From a checkpoint of a small transformer trained on Wikipedia.
Size: 18 layers, width 192, 6 heads of 32 (2 for keys and values), MLP 448 SwiGLU, vocabulary 4096, 7.21M parameters.
Architecture: RMSNorm before each block, rotary positions, no biases in attention or MLP, normalized queries and keys.
Training: a variant of Adam for these matrices, 182M tokens, 5549 steps.
MLP neurons of a small language model. Each row is named by its layer, matrix (gate and up: input weights) and neuron, and shows model dimensions 80-143. Each number is 200 + 30 x the weight over its row's rms, rounded and kept within 0 to 999. A neuron's up and down rows have the sign that makes its largest values positive.
A block is one neuron, or neurons of one layer that tend to fire together. After each block is what it responds to, as a language model described it from the Wikipedia text at the highest values.

L3.gate8,200,130,229,149,146,221,239,172,194,203,227,250,168,239,175,219,167,218,157,263,214,232,140,239,245,200,227,194,197,209,198,247,177,152,208,211,194,185,198,179,169,160,212,238,173,270,179,233,154,186,232,216,211,147,232,217,196,190,212,173,202,227,188,163
L3.up8,152,220,245,265,209,186,198,214,173,171,226,190,211,193,203,185,197,143,187,218,236,169,177,209,253,192,231,225,176,259,189,209,206,229,172,184,181,269,212,174,191,205,234,250,182,167,242,201,225,208,244,159,202,219,174,192,227,161,192,201,179,199,204,210
L3.gate164,186,214,179,173,127,215,242,202,178,221,205,206,185,176,237,218,237,242,182,150,229,236,209,273,173,202,145,164,209,204,139,191,132,163,207,217,155,211,203,240,206,217,166,228,215,179,182,160,187,202,244,245,216,239,211,211,140,197,214,188,229,216,226,164
L3.up164,220,143,210,198,228,200,189,199,266,197,215,245,178,168,144,190,189,223,191,241,190,229,256,214,225,194,202,183,234,161,197,199,138,245,168,250,249,188,243,174,184,251,190,218,246,199,118,212,191,206,211,225,196,134,244,197,174,178,253,201,213,149,217,211
L3.gate239,170,193,205,212,198,155,213,220,162,172,191,140,98,218,206,188,175,188,219,219,210,207,211,224,244,227,203,180,258,202,197,193,176,172,169,214,88,217,252,211,236,172,198,239,209,170,154,214,206,143,228,231,216,153,233,214,257,196,182,179,134,190,153,170
L3.up239,224,174,234,206,152,186,183,177,236,205,159,222,171,174,270,254,221,184,201,172,189,201,140,199,202,196,209,177,165,220,183,246,153,177,220,209,132,203,250,170,221,177,246,185,160,151,153,178,204,193,217,172,181,180,163,166,197,217,218,161,212,169,223,162
L3.gate319,206,155,207,209,184,186,217,200,151,128,235,205,211,146,233,208,147,224,191,185,210,178,163,222,188,216,204,209,181,194,210,202,159,202,193,269,178,175,244,188,214,191,142,199,202,272,172,215,180,237,189,154,201,177,270,218,184,207,196,184,220,213,156,203
L3.up319,187,198,222,215,189,215,230,177,204,175,160,190,160,249,188,272,213,204,216,234,196,170,166,232,184,232,182,132,210,214,182,254,195,212,207,162,158,182,190,225,196,204,182,217,219,180,133,127,198,219,162,236,163,245,207,209,243,210,225,252,221,183,204,202
Responds to: Given names before surnames. Common English first names that open a full personal name, such as John (Wiley), Richard Nixon, Michael; more weakly, word pieces inside longer words like Scott-ish, v-anish, ph-ilosopher.

L15.gate33,195,186,218,140,149,192,244,200,245,188,146,218,211,184,222,211,209,154,203,198,198,223,167,225,193,251,210,194,194,182,229,189,177,190,215,211,182,220,224,175,202,224,275,164,225,226,224,159,238,196,219,189,221,268,243,154,242,186,159,253,169,230,217,157
L15.up33,185,247,236,182,174,190,158,188,208,217,222,196,219,183,219,200,126,243,245,218,223,201,238,291,153,222,196,259,220,142,236,185,160,235,181,219,146,248,195,212,206,240,168,224,188,165,221,171,238,224,206,232,257,182,262,157,212,171,204,241,227,202,211,215
L15.gate45,171,219,236,183,191,200,239,212,203,167,244,208,211,180,218,214,155,256,157,192,205,237,200,143,185,182,214,151,145,159,218,192,175,206,192,228,190,178,237,164,202,197,234,209,183,263,212,198,208,231,174,139,136,217,227,207,239,177,161,209,184,204,158,202
L15.up45,206,208,189,182,208,179,112,153,204,206,249,197,177,260,146,170,167,237,238,216,218,243,187,236,202,199,215,229,186,170,214,188,206,196,172,157,214,210,185,292,216,257,199,181,208,165,227,178,244,157,237,218,226,224,162,209,185,201,216,201,216,191,186,228
L15.gate71,179,222,194,163,206,212,204,179,176,173,239,205,202,156,170,211,150,189,167,155,179,186,205,224,218,235,177,214,184,159,247,136,228,277,213,238,191,250,171,259,169,206,213,228,163,229,209,161,202,213,172,197,175,232,237,171,203,218,169,206,193,191,272,112
L15.up71,175,236,155,178,247,140,187,203,217,193,237,224,196,168,168,236,196,228,209,159,254,134,185,155,197,262,215,172,269,136,225,179,203,253,198,193,189,224,233,202,188,206,191,200,193,195,245,185,177,199,203,185,167,192,216,221,189,206,180,194,212,199,183,184
L15.gate75,200,213,161,218,224,122,235,160,163,226,244,188,176,194,188,241,211,230,173,198,239,157,182,223,196,197,223,191,231,171,200,213,214,163,219,166,215,233,180,204,235,216,197,211,173,237,210,230,268,258,173,184,179,217,234,208,178,228,157,224,210,235,208,273
L15.up75,233,177,201,216,256,164,211,222,189,204,245,211,137,240,243,209,200,214,175,173,266,226,178,228,197,184,175,221,234,220,260,191,190,203,200,204,185,231,135,215,216,217,187,203,214,242,191,278,161,256,224,153,187,255,216,197,183,195,152,162,206,181,192,190
L15.gate145,227,212,173,210,205,131,232,178,140,211,188,226,195,218,201,225,140,231,154,190,226,149,226,224,179,216,225,156,255,176,220,143,230,234,196,178,237,233,188,235,178,198,228,182,256,161,256,234,222,188,189,221,264,190,218,195,153,243,224,174,199,163,239,184
L15.up145,193,183,235,187,215,182,220,251,242,240,161,205,187,166,199,202,213,207,209,240,240,193,190,190,193,249,189,179,236,166,222,189,173,189,146,189,274,197,247,222,173,184,177,159,193,225,221,152,250,239,190,174,185,244,216,236,243,201,172,267,188,174,161,187
L15.gate202,196,188,196,204,185,198,207,118,215,234,188,215,191,190,212,227,197,214,261,207,258,196,201,201,180,189,254,176,161,216,206,168,179,199,129,192,194,190,219,194,193,177,217,224,236,147,255,172,221,171,200,205,276,216,193,182,228,214,112,198,171,244,212,212
L15.up202,211,183,190,223,158,204,249,171,167,210,230,210,192,180,217,203,171,247,220,173,200,174,194,194,169,234,183,173,194,191,205,202,256,253,254,205,198,217,216,155,140,194,192,195,177,158,314,194,227,231,234,173,194,221,202,201,256,191,182,235,187,235,230,204
L15.gate399,196,178,191,175,197,171,239,155,222,180,189,205,194,160,246,166,192,211,191,170,232,235,259,188,158,213,258,214,148,204,181,196,187,195,210,181,204,219,209,176,211,165,281,208,138,183,224,166,235,167,219,218,153,207,218,206,219,204,204,167,184,220,234,190
L15.up399,178,219,206,172,159,220,281,226,173,223,264,175,196,275,208,211,180,218,210,201,262,223,241,162,189,149,218,225,248,217,141,134,210,206,214,200,211,174,196,158,172,262,206,224,227,228,234,241,181,243,189,183,107,209,208,178,258,193,198,232,134,227,231,205
L15.gate447,207,182,196,185,210,160,173,237,155,189,185,193,212,240,244,221,160,224,176,262,208,155,199,181,193,216,162,216,256,166,204,173,202,201,154,181,231,256,156,211,153,196,229,160,187,154,222,204,167,211,209,170,171,232,228,203,177,195,182,192,186,222,214,205
L15.up447,225,149,194,200,223,150,226,165,146,202,226,227,269,216,195,157,171,220,196,205,187,157,238,251,158,218,224,194,258,190,192,214,247,166,185,163,166,197,212,233,225,199,189,232,191,116,228,160,192,177,202,251,207,230,233,232,176,216,182,172,177,220,241,241
Responds to: Section heading closers. Closing equals signs that end a wiki section heading, such as ==History==, ===Chocholá style===, = Cape Lisburne LRRS Airport =, plus some table separator rows.

L3.gate63,203,184,187,176,207,175,194,181,220,210,150,176,170,213,213,189,216,141,211,184,166,202,171,166,211,161,176,185,216,165,176,187,247,174,196,195,188,199,185,174,221,215,248,168,214,236,270,208,143,161,255,183,223,217,199,168,220,127,181,175,215,207,228,166
L3.up63,237,200,182,206,257,200,220,185,201,211,159,224,133,243,233,185,232,207,215,178,196,281,185,169,207,150,207,181,258,203,202,178,218,187,207,202,224,204,243,193,252,220,198,169,226,232,229,219,207,174,221,199,175,158,241,240,144,180,152,175,210,226,264,163
L3.gate195,227,144,179,209,203,174,161,164,199,194,165,157,207,204,185,272,161,221,210,172,211,163,186,200,191,179,183,201,209,218,191,164,192,252,200,164,222,232,199,160,177,133,225,208,235,224,183,214,211,198,195,168,221,268,109,193,185,213,206,171,153,227,140,184
L3.up195,183,224,153,180,189,189,193,198,196,223,164,206,166,200,241,241,201,213,186,183,220,167,206,208,169,211,172,193,196,206,216,187,277,199,235,213,249,242,174,216,187,182,209,170,216,217,171,200,202,226,214,231,245,230,204,207,185,169,164,254,160,199,232,213
L3.gate235,177,150,198,245,192,165,146,227,192,166,182,179,208,145,195,184,221,140,235,172,198,179,185,211,163,206,232,213,195,169,180,195,161,240,183,220,205,214,178,146,259,224,221,177,169,203,253,158,176,188,244,218,164,172,222,154,146,228,172,162,247,149,198,190
L3.up235,162,197,155,208,204,231,226,225,168,236,205,186,201,149,205,130,188,198,138,225,172,194,162,154,172,176,172,169,188,197,236,173,226,201,204,248,157,205,213,241,184,195,220,221,201,203,177,185,192,242,216,219,194,175,209,176,187,204,211,170,226,219,214,208
L3.gate419,205,156,160,194,206,207,194,194,181,207,176,217,184,166,217,177,213,239,147,214,129,186,185,209,187,205,196,168,197,216,179,160,174,195,198,178,178,206,219,201,191,222,206,217,218,167,223,181,206,161,226,193,189,232,158,216,176,165,171,237,191,188,164,143
L3.up419,200,204,221,271,153,169,181,241,211,185,185,219,252,201,187,230,201,216,198,259,193,197,212,221,207,186,161,194,171,213,209,144,182,235,208,238,170,211,188,236,222,202,229,201,231,256,252,234,162,191,203,214,196,174,252,202,210,160,160,191,167,165,195,280
Responds to: Wiki subsection heading markers. Mainly the === marks that open or close level-3 Wikipedia subsection headings (===Home media===, ===Studio albums===); weakly, word pieces like est, ri, and years.

L15.gate82,202,203,202,291,153,199,240,118,204,228,191,214,153,187,198,174,226,185,213,220,195,207,195,195,168,252,162,221,162,225,152,244,166,156,207,209,166,173,174,159,190,179,215,172,199,215,204,212,266,183,193,207,231,195,182,173,204,209,228,189,137,184,208,186
L15.up82,234,201,194,239,190,224,187,158,215,195,147,189,186,231,205,226,189,221,226,190,213,190,127,230,176,176,190,238,203,223,166,234,177,166,260,240,183,177,191,150,181,184,205,158,173,248,238,159,222,241,182,160,184,182,225,196,157,185,239,201,165,216,190,173
L15.gate116,291,174,211,259,194,178,210,195,164,232,212,148,223,209,200,252,161,210,170,184,225,176,251,186,164,199,190,175,149,181,131,194,178,194,139,181,156,165,182,222,164,170,231,221,205,205,238,187,177,175,218,200,191,178,195,179,190,163,202,194,219,205,241,159
L15.up116,210,216,172,225,209,223,226,193,183,230,207,188,214,231,180,223,176,228,224,176,260,225,181,215,209,208,162,186,197,168,188,247,225,189,173,164,149,178,158,204,170,223,204,201,206,179,212,161,156,211,206,186,137,181,166,172,217,180,234,217,245,228,238,219
L15.gate158,236,192,180,196,188,176,255,191,206,183,189,150,105,263,232,220,188,227,219,141,222,189,203,204,188,196,197,223,217,237,216,228,241,191,175,264,155,174,227,227,242,185,177,221,220,162,261,253,161,179,223,237,169,235,187,218,222,218,215,193,196,244,202,166
L15.up158,232,227,177,210,231,208,225,193,163,191,201,203,165,209,149,232,235,181,227,174,177,193,213,159,247,197,213,222,218,234,203,240,186,192,202,197,139,189,151,187,219,162,211,201,261,221,203,177,149,204,207,233,183,120,197,158,190,194,177,255,164,234,101,176
L15.gate254,253,208,171,177,175,212,160,179,193,194,219,246,156,186,231,196,174,163,195,237,204,219,206,194,224,222,142,187,189,221,179,207,192,187,127,201,202,211,213,198,166,231,240,199,241,230,186,181,184,249,240,195,180,233,182,227,175,221,142,157,218,162,222,229
L15.up254,176,184,148,246,180,185,184,215,155,185,203,204,189,106,148,211,244,249,233,213,217,209,233,201,191,186,201,142,230,233,197,200,199,225,224,247,223,220,197,170,120,196,213,207,236,170,205,231,175,211,210,240,160,196,175,156,183,156,181,215,266,214,223,222
L15.gate272,225,174,247,212,197,209,185,215,186,181,184,240,198,192,200,243,152,170,229,212,236,195,199,227,252,209,177,182,226,211,176,263,145,160,189,221,127,127,190,169,150,223,224,188,244,224,197,200,179,203,207,163,232,226,201,198,115,219,178,181,193,228,223,148
L15.up272,230,193,191,274,132,186,151,126,149,195,235,238,227,223,209,237,228,194,224,171,214,157,205,186,211,203,205,283,217,241,183,197,186,163,212,171,180,176,171,207,145,198,250,216,179,225,205,245,233,199,221,186,213,183,218,179,274,202,256,169,222,226,196,171
L15.gate301,235,232,215,213,165,248,194,159,156,223,218,179,161,197,161,233,198,141,153,227,173,187,149,181,133,201,199,228,160,196,193,216,121,198,214,165,133,216,195,203,182,230,212,205,196,205,211,193,240,254,224,213,278,225,164,195,196,165,196,186,172,218,230,181
L15.up301,258,196,219,212,162,169,191,153,190,198,174,194,177,235,157,185,189,230,276,203,215,206,204,179,187,161,213,171,217,197,192,203,174,222,194,223,198,205,192,179,193,197,153,247,277,169,190,230,186,213,220,179,215,212,203,172,176,229,209,216,218,192,211,195
L15.gate431,207,209,151,286,178,170,223,252,208,210,211,204,129,212,183,190,133,233,201,204,256,230,198,178,144,153,197,228,205,226,185,173,202,221,218,238,190,197,199,225,190,175,195,248,217,263,213,195,220,212,209,158,188,231,161,154,207,230,194,196,116,255,196,187
L15.up431,154,205,174,220,229,187,172,181,205,228,239,188,182,233,192,217,165,232,211,128,245,176,215,207,164,227,212,157,162,192,202,186,160,206,198,162,185,164,161,251,207,212,177,179,183,187,247,239,228,186,234,198,181,192,196,230,179,245,214,197,231,214,162,158
L15.gate443,234,201,197,265,229,155,200,235,225,168,204,212,208,171,146,228,184,170,210,284,172,266,207,220,174,209,190,207,207,178,203,237,189,177,210,206,175,214,187,176,199,193,229,206,198,172,218,202,207,159,201,204,257,227,204,188,195,194,255,141,207,198,232,222
L15.up443,172,224,216,193,248,213,183,232,146,202,321,189,181,166,174,189,225,203,221,225,174,202,220,223,216,221,152,198,193,184,150,239,202,183,215,169,157,202,230,276,169,190,214,201,198,234,193,235,250,190,158,223,164,213,185,188,196,195,211,185,203,181,195,199
Responds to: Person given names. Given names or their final word pieces, just before a surname, often in tables or after by/to: Michael, Phil-ip-pe, Edm-und.

L13.gate105,164,160,149,162,228,230,179,138,172,157,206,170,181,243,199,251,204,247,199,213,175,179,206,220,190,208,203,205,176,161,194,175,201,205,201,203,172,228,166,244,192,243,236,211,201,200,232,154,162,175,195,143,176,249,206,200,211,192,215,204,239,199,215,154
L13.up105,185,189,201,161,213,187,210,133,213,163,269,197,176,206,235,167,197,164,230,175,187,180,164,163,153,163,236,198,160,243,157,241,212,179,172,202,185,179,187,265,238,199,168,256,210,262,188,213,172,177,205,210,210,209,189,207,241,221,210,217,179,179,192,185
L13.gate288,200,164,150,218,218,206,201,200,238,136,238,221,199,210,259,242,201,209,158,211,176,168,191,260,183,190,183,211,235,229,211,230,196,172,245,181,183,230,192,249,223,171,184,214,228,158,169,201,204,187,267,175,149,223,223,200,185,207,219,177,198,241,214,205
L13.up288,280,212,169,242,229,197,196,245,180,180,176,195,234,126,220,178,247,236,148,185,191,200,232,233,209,174,213,195,239,212,140,126,231,229,204,208,166,191,181,237,213,195,220,161,180,191,219,229,203,170,225,203,194,190,191,187,214,223,189,199,188,226,176,134
Responds to: Word-initial fragments and first names. First piece of a word split into subword tokens, mostly a lone l or r (l-ibrary, l-ives, r-adically), plus given names (John, Richard) and name starts (Louis-iana, Gl-obe).

L15.gate126,157,189,175,210,185,207,151,219,223,211,179,166,161,168,209,236,214,204,234,202,232,180,198,204,202,195,160,171,144,192,228,212,117,211,154,233,215,180,193,195,168,135,199,243,229,176,161,178,198,192,227,151,214,228,221,153,150,186,174,160,197,196,225,176
L15.up126,221,165,160,176,219,198,141,245,158,224,227,180,223,163,177,210,170,146,170,192,258,135,168,219,191,237,245,174,140,152,169,184,202,190,146,214,218,193,232,185,207,216,190,181,259,213,152,144,145,222,163,208,229,170,190,170,255,198,148,186,144,134,205,208
L15.gate130,217,160,245,149,186,197,196,227,208,148,195,197,227,203,218,188,175,190,173,147,223,179,196,193,213,194,188,199,263,213,213,198,191,180,136,218,178,203,169,215,190,159,249,211,259,187,257,226,200,205,217,215,159,217,222,128,234,198,188,199,224,235,224,246
L15.up130,205,201,245,215,154,209,217,158,174,242,162,248,164,227,197,247,214,247,192,196,192,248,210,206,214,180,214,195,197,235,226,221,143,179,237,220,194,197,225,145,222,152,216,192,232,186,115,287,217,160,164,158,212,169,215,150,172,205,236,197,252,215,230,164
L15.gate154,193,217,227,248,162,228,239,203,213,185,244,176,206,203,193,185,180,204,176,196,180,204,221,180,188,175,245,189,237,184,179,185,162,234,154,248,178,207,188,156,202,122,149,166,232,154,215,196,206,230,225,221,242,226,225,174,219,209,163,191,194,234,166,177
L15.up154,216,219,181,232,208,167,262,170,202,169,205,184,219,213,214,241,168,197,227,153,252,281,231,179,185,255,220,259,209,163,178,212,264,190,214,161,197,189,238,152,191,198,222,212,238,213,193,219,184,156,227,185,208,191,234,214,224,274,166,231,178,171,158,187
L15.gate208,154,111,211,219,207,220,244,174,194,191,195,157,183,158,263,168,168,207,169,172,228,225,217,212,185,199,172,252,201,177,203,211,177,208,160,180,211,237,245,193,240,200,196,222,191,209,209,190,203,193,225,173,217,227,175,184,223,200,139,234,201,219,191,167
L15.up208,167,187,188,220,212,229,220,228,155,175,198,174,195,202,148,242,201,221,203,196,206,202,212,190,216,135,220,206,206,220,293,177,206,165,169,215,212,167,206,236,225,215,146,197,223,172,219,207,222,177,192,182,203,139,163,174,186,231,236,234,228,169,243,209
L15.gate249,154,148,290,214,209,171,255,204,201,206,209,198,170,218,175,203,201,194,191,192,205,224,203,226,174,225,211,176,266,222,198,241,182,202,190,207,187,178,191,219,199,129,195,225,208,187,247,205,210,226,197,215,219,206,216,139,139,207,175,196,152,222,237,154
L15.up249,173,180,207,166,200,215,215,252,217,198,216,226,176,243,142,197,207,247,201,212,217,179,244,237,174,192,152,201,230,196,183,206,210,157,226,186,204,155,185,252,162,163,182,219,200,198,186,182,195,166,225,153,227,199,213,172,147,215,168,245,198,216,243,203
L15.gate253,169,212,173,262,238,167,242,189,216,155,207,178,223,173,186,227,218,204,216,208,218,205,183,197,271,241,215,244,157,189,212,194,237,184,218,222,181,200,172,254,177,183,245,174,196,223,210,171,216,197,205,174,119,245,203,181,180,208,181,224,184,197,217,165
L15.up253,207,201,144,209,261,191,237,185,170,240,221,203,164,139,175,180,171,253,221,253,182,212,186,193,179,213,233,224,171,171,228,201,243,221,194,238,204,233,218,181,240,195,153,169,248,181,172,202,215,172,140,218,176,164,192,179,140,234,238,257,202,190,204,202
L15.gate312,249,203,176,192,189,225,135,160,172,209,185,210,226,239,243,201,209,253,198,188,214,174,180,204,219,150,254,209,261,175,190,191,190,165,211,178,190,188,186,180,225,156,243,232,176,130,211,206,195,191,234,180,211,208,215,210,163,199,233,206,165,228,220,205
L15.up312,209,217,151,192,240,176,198,160,200,183,176,208,222,188,219,226,237,173,142,202,224,255,196,223,193,297,182,176,210,182,209,204,192,178,167,185,162,172,147,189,180,161,239,195,188,229,212,252,226,233,211,188,177,210,230,204,154,216,207,210,161,226,212,133
L15.gate378,142,166,201,146,279,152,207,126,147,209,200,162,138,169,204,246,198,218,221,207,165,205,198,193,206,159,178,173,197,231,203,236,205,176,213,225,174,200,219,179,230,147,247,182,181,199,201,186,196,243,225,180,173,240,207,195,237,164,197,201,248,206,217,175
L15.up378,219,204,177,182,191,171,186,175,212,189,183,268,186,225,226,263,203,270,211,212,282,253,181,237,201,173,256,187,160,196,236,220,228,213,224,204,216,165,194,214,167,206,220,143,173,182,229,193,207,194,226,220,190,161,178,174,178,171,209,178,190,187,210,235
Responds to: Wiki heading and header tokens. Fires on the last word piece of Wikipedia section headings and on table header cells, e.g. ==Club career==, == Biography ==, and Pos | Team | PF |.

L3.gate138,201,186,204,206,208,199,171,240,254,191,245,166,196,176,158,208,188,193,198,144,193,226,263,221,155,236,169,202,176,197,174,186,168,179,184,194,186,247,218,179,182,169,204,235,185,211,150,210,188,184,211,143,270,215,174,205,175,224,186,178,176,195,212,248
L3.up138,235,161,203,198,167,229,225,158,232,180,200,253,135,196,197,184,205,184,193,279,139,180,228,203,167,181,180,232,206,208,178,200,173,166,246,265,208,216,217,158,234,159,211,218,147,182,174,166,192,247,204,198,184,241,183,213,171,270,170,187,190,167,245,216
L3.gate144,179,215,197,195,191,168,189,261,156,222,217,226,190,216,201,246,171,161,196,215,238,199,212,131,200,200,223,207,143,188,173,226,144,150,202,189,212,271,167,207,211,188,201,170,166,185,170,164,206,172,167,167,261,190,165,215,197,276,174,177,172,154,178,221
L3.up144,183,188,201,177,214,196,246,216,215,162,184,205,229,229,218,227,177,196,282,212,232,190,188,222,131,180,158,181,171,194,217,243,128,153,156,192,234,186,200,172,254,171,223,178,194,174,196,144,186,162,219,197,233,172,182,196,217,244,166,224,208,200,204,218
L3.gate388,227,200,199,278,225,165,195,261,217,187,198,189,162,240,191,196,208,173,186,194,221,157,197,187,177,229,234,225,239,236,249,233,199,196,205,171,167,196,173,207,164,168,190,205,196,170,185,207,183,192,189,216,247,127,202,171,189,232,168,225,166,185,188,250
L3.up388,152,202,222,174,239,202,207,174,206,253,226,204,222,256,210,261,214,181,177,217,275,195,171,187,204,193,167,223,241,248,198,179,150,174,201,219,257,205,211,186,244,159,231,249,222,134,148,174,162,173,220,227,209,254,192,234,266,251,157,150,173,194,243,174
L3.gate389,178,182,152,183,170,169,228,176,233,152,159,222,107,188,218,257,162,230,164,196,235,231,184,182,168,207,232,188,206,216,192,177,204,211,176,268,181,174,203,186,177,126,132,172,231,221,213,230,227,216,227,223,199,197,216,263,219,244,175,143,212,189,214,153
L3.up389,252,198,284,192,212,218,156,174,237,166,227,194,141,155,191,220,214,240,215,205,209,240,236,206,215,214,244,188,171,198,231,204,213,215,188,212,205,242,261,187,187,195,217,205,232,229,194,222,175,164,249,143,207,239,186,251,233,211,171,135,202,224,246,193
Responds to: Word-start pieces, esp. "reg". Opening word-piece of longer words, mostly "reg" (regional, regulator, regarded, regiments), plus "man" inside names (Codman, Pitman, Salman) and prom, broadcast.

L13.gate38,198,211,248,187,186,159,158,174,200,169,158,176,225,230,204,236,171,249,174,172,209,236,194,195,179,199,251,232,177,194,212,226,223,218,168,226,176,190,176,169,230,239,261,246,227,218,247,188,239,166,234,201,122,273,170,247,195,159,223,211,171,193,169,191
L13.up38,239,216,238,139,147,215,200,193,211,174,227,167,228,212,218,129,137,273,250,211,201,241,122,164,206,154,164,226,182,200,194,223,240,203,179,207,194,197,196,180,208,174,218,212,189,238,229,228,198,181,253,216,187,184,184,220,243,211,156,187,260,209,212,195
L13.gate274,222,171,215,204,220,209,239,204,219,243,163,151,163,216,226,220,225,217,220,158,188,181,176,239,186,211,154,172,210,168,193,202,210,194,212,213,172,240,239,234,209,184,235,183,227,195,212,235,258,200,215,187,187,224,225,252,247,182,202,205,163,301,214,204
L13.up274,230,218,191,212,178,207,140,236,150,178,159,198,182,239,230,179,206,220,217,213,213,254,161,187,162,232,185,201,219,234,159,206,250,216,153,228,187,246,180,179,237,189,208,179,195,192,203,184,225,132,207,201,205,154,215,218,190,249,207,211,212,206,247,221
Responds to: Heading closing equals signs. Closing = / == / === markers that end a wiki section heading, just before the line break, e.g. ==Career'==', ===Main'==='.